python train.py --n_layer=11 --d_model=224 --n_head=4 --n_kv_head=4 --head_dim=64 --d_mlp=896 --vocab_size=3521 --activation="relu" --norm="layernorm" --norm_place="pre" --norm_eps=1e-06 --positions="alibi" --qk_norm=false --attn_scale=0.125 --bias="all" --tie_embeddings=false --parallel_block=false --init="trunc" --init_std_qkv=0.0235 --init_std_o=0.005 --init_std_up=0.0235 --init_std_down=0.005 --optimizer="adamw" --lr=0.00166 --beta1=0.9 --beta2=0.95 --weight_decay=0.0 --lr_head=0.00792 --grad_clip=1.0 --warmup_steps=427 --schedule="cos" --final_lr_fraction=0.0 --batch_tokens=32768 --seq_len=1024 --doc_mask=false --train_tokens=368100000 --steps=11234 --dataset="wikipedia_en"
MLP neurons of a small language model. Each row is named by its layer, matrix (up: input weights) and neuron, and shows model dimensions 32-127. Each number is 200 + 30 x the weight over its row's rms, rounded and kept within 0 to 999.
After each neuron's rows, "fires after" lists the tokens most often just before its 100 highest values on Wikipedia text that the model never trained on; "fires on" lists the tokens most often at its 100 highest values on Wikipedia text that the model never trained on. A number after a token or word is its count.

L4.up354,196,200,200,187,273,216,179,153,244,214,220,242,194,210,232,234,177,172,207,210,190,189,197,220,230,171,240,210,260,164,238,174,275,222,158,268,193,282,211,268,201,187,189,187,209,216,205,239,213,143,186,227,196,183,184,250,174,190,206,232,199,230,184,239,204,195,190,166,212,209,216,222,205,172,210,200,206,192,215,217,201,212,188,189,185,143,227,157,227,193,141,172,172,182,203,223
fires after: "s" 11, "m" 11, " km" 9, " s" 8, "pt" 7, "un" 6
fires on: "^{" 19, "q" 17, "om" 8, "x" 7, "et" 6, "is" 5

L6.up413,247,227,240,154,199,237,207,184,256,278,227,202,194,151,170,188,224,198,201,240,206,218,213,205,223,244,212,177,203,183,151,156,152,227,213,135,192,210,187,199,202,245,229,200,174,226,203,198,157,196,204,191,213,244,220,165,193,226,206,178,170,237,176,163,239,177,221,193,249,181,237,235,109,193,217,206,168,205,200,170,230,207,222,200,187,180,179,172,187,203,239,173,193,236,212,255
fires after: ")" 34, "\"" 8, "8" 6, "2" 6, " T" 5, "6" 4
fires on: "\n" 36, "–" 15, "-" 12, "e" 7, " (" 5, "ele" 5

L7.up619,201,135,222,212,197,224,213,229,174,171,229,154,164,196,212,184,172,218,163,166,235,180,161,210,226,192,281,109,226,201,178,182,154,191,178,196,208,181,254,212,234,165,166,216,158,129,187,213,185,180,217,215,238,188,223,249,244,171,165,156,204,253,206,219,191,241,190,177,184,170,199,249,205,154,189,191,180,214,189,222,205,165,217,175,241,247,213,266,242,194,201,282,166,226,173,224
fires after: "2" 43, " " 28, "1" 5, " Al" 4
fires on: "3" 17, "0" 15, "f" 13, "2" 12, "4" 9, "5" 6

L4.up160,209,219,146,186,249,222,190,164,242,264,145,219,212,184,190,236,162,162,231,238,232,172,219,188,203,198,234,215,208,164,157,192,201,166,197,238,174,252,207,219,191,251,183,192,198,229,218,263,190,232,184,222,216,158,178,217,221,209,239,187,217,225,173,183,212,205,255,240,202,207,207,197,171,184,213,194,194,210,168,144,198,200,226,208,169,217,227,182,189,146,190,195,174,198,237,248
fires after: " s" 30, "q" 11, " more" 10, " km" 7, "s" 7
fires on: " than" 15, "q" 13, "ound" 11, " mi" 11, " of" 9, "ides" 4

L3.up64,219,187,164,174,198,268,193,185,195,245,201,220,184,200,204,172,184,195,228,228,202,227,244,195,199,158,200,225,216,189,203,192,172,143,209,128,201,211,187,166,202,248,199,199,241,204,176,206,250,239,222,286,231,196,191,207,188,214,212,231,167,183,162,164,222,172,208,141,213,190,213,203,160,140,204,191,170,200,235,170,190,239,179,186,130,173,218,174,209,255,247,153,184,214,172,171
fires after: "1" 12, "6" 11, "5" 10, "0" 9, "8" 9, "9" 9
fires on: "–" 47, "-" 14, " ext" 9, "°" 7, " in" 4, "ow" 4

L6.up846,206,171,230,188,195,200,247,177,196,211,243,218,162,205,200,200,131,228,209,172,207,211,229,233,215,202,202,150,284,289,242,162,162,147,212,178,189,212,184,190,124,181,186,177,148,170,200,242,180,243,212,170,257,209,219,184,182,218,167,191,189,187,173,196,249,181,193,147,143,186,166,216,164,198,216,216,202,215,198,189,227,202,234,199,198,246,194,204,188,184,223,197,152,203,231,265
fires after: "," 33, " as" 29, " was" 11, "\n" 5, " became" 5, " As" 4
fires on: " a" 72, " an" 20, "=" 5

L6.up63,149,190,232,156,223,152,196,211,226,260,223,194,189,175,171,272,228,220,177,202,171,207,221,193,237,212,209,109,187,204,221,226,164,189,226,205,160,207,186,207,195,200,191,182,234,229,210,153,203,236,226,231,222,188,192,175,170,202,244,197,233,184,153,182,199,202,235,215,175,170,237,240,102,158,247,207,183,195,208,162,151,197,155,196,199,177,211,189,207,175,200,216,166,209,133,236
fires after: "\n" 18, ")" 11, "8" 9, "9" 9, "\"" 8, "7" 8
fires on: " |" 45, "-" 18, " and" 13, "." 8, ";" 6, ")" 4

L7.up606,192,201,198,252,231,168,173,264,210,193,206,185,201,167,198,129,151,198,238,188,243,181,174,248,242,135,175,199,197,174,192,212,222,188,194,218,198,188,216,207,184,216,163,209,190,196,134,254,204,155,197,174,196,177,198,235,259,168,189,173,247,214,184,174,189,206,240,150,203,192,204,238,218,195,200,221,183,183,256,181,218,176,210,134,212,174,205,264,267,197,203,245,189,191,193,214
fires after: " " 51, "," 9, "1" 7, "2" 6, "3" 4
fires on: "9" 78, "8" 14, "7" 5

L3.up354,186,223,215,201,178,233,196,172,180,216,196,185,178,266,148,160,207,175,189,163,192,196,180,215,200,184,238,131,198,211,232,200,213,201,191,223,228,165,225,187,110,148,198,156,169,126,213,207,196,210,208,174,230,194,210,172,137,161,204,199,179,205,173,171,239,228,213,139,195,153,226,236,190,203,231,208,145,184,165,238,235,228,197,203,206,178,204,182,201,169,169,142,206,225,208,212
fires after: " W" 21, "W" 11, "L" 10, " L" 10, " H" 10, " Gr" 7
fires on: "im" 23, "al" 16, "am" 12, "ong" 9, "ou" 9, "eg" 8

L6.up367,195,183,216,211,219,238,187,168,266,204,163,171,216,208,228,190,230,232,184,217,190,213,247,229,212,214,270,171,179,231,175,191,158,147,173,166,207,241,185,210,155,154,120,176,153,175,190,260,162,194,227,175,178,185,213,208,217,206,229,244,176,174,177,249,220,210,189,208,147,209,214,182,178,216,214,229,204,217,178,184,218,190,250,206,136,206,184,179,208,147,211,248,128,252,217,241
fires after: " is" 35, " as" 20, " was" 13, " con" 4, " ex" 4
fires on: " a" 59, " an" 15, "cept" 7

L7.up259,207,176,200,190,218,234,208,171,175,197,155,200,153,185,194,205,149,215,201,185,210,185,176,213,236,157,190,175,199,198,219,168,181,191,200,159,217,221,172,196,203,203,220,226,83,183,156,192,257,195,170,183,180,199,158,167,179,224,195,219,168,168,228,251,182,262,257,260,201,201,241,214,225,172,147,223,229,230,227,221,236,197,199,199,172,196,249,225,222,254,187,155,181,168,184,205
fires after: "\n" 62, " F" 5, " l" 4, " d" 4
fires on: "\n" 62, "ed" 16, "aid" 4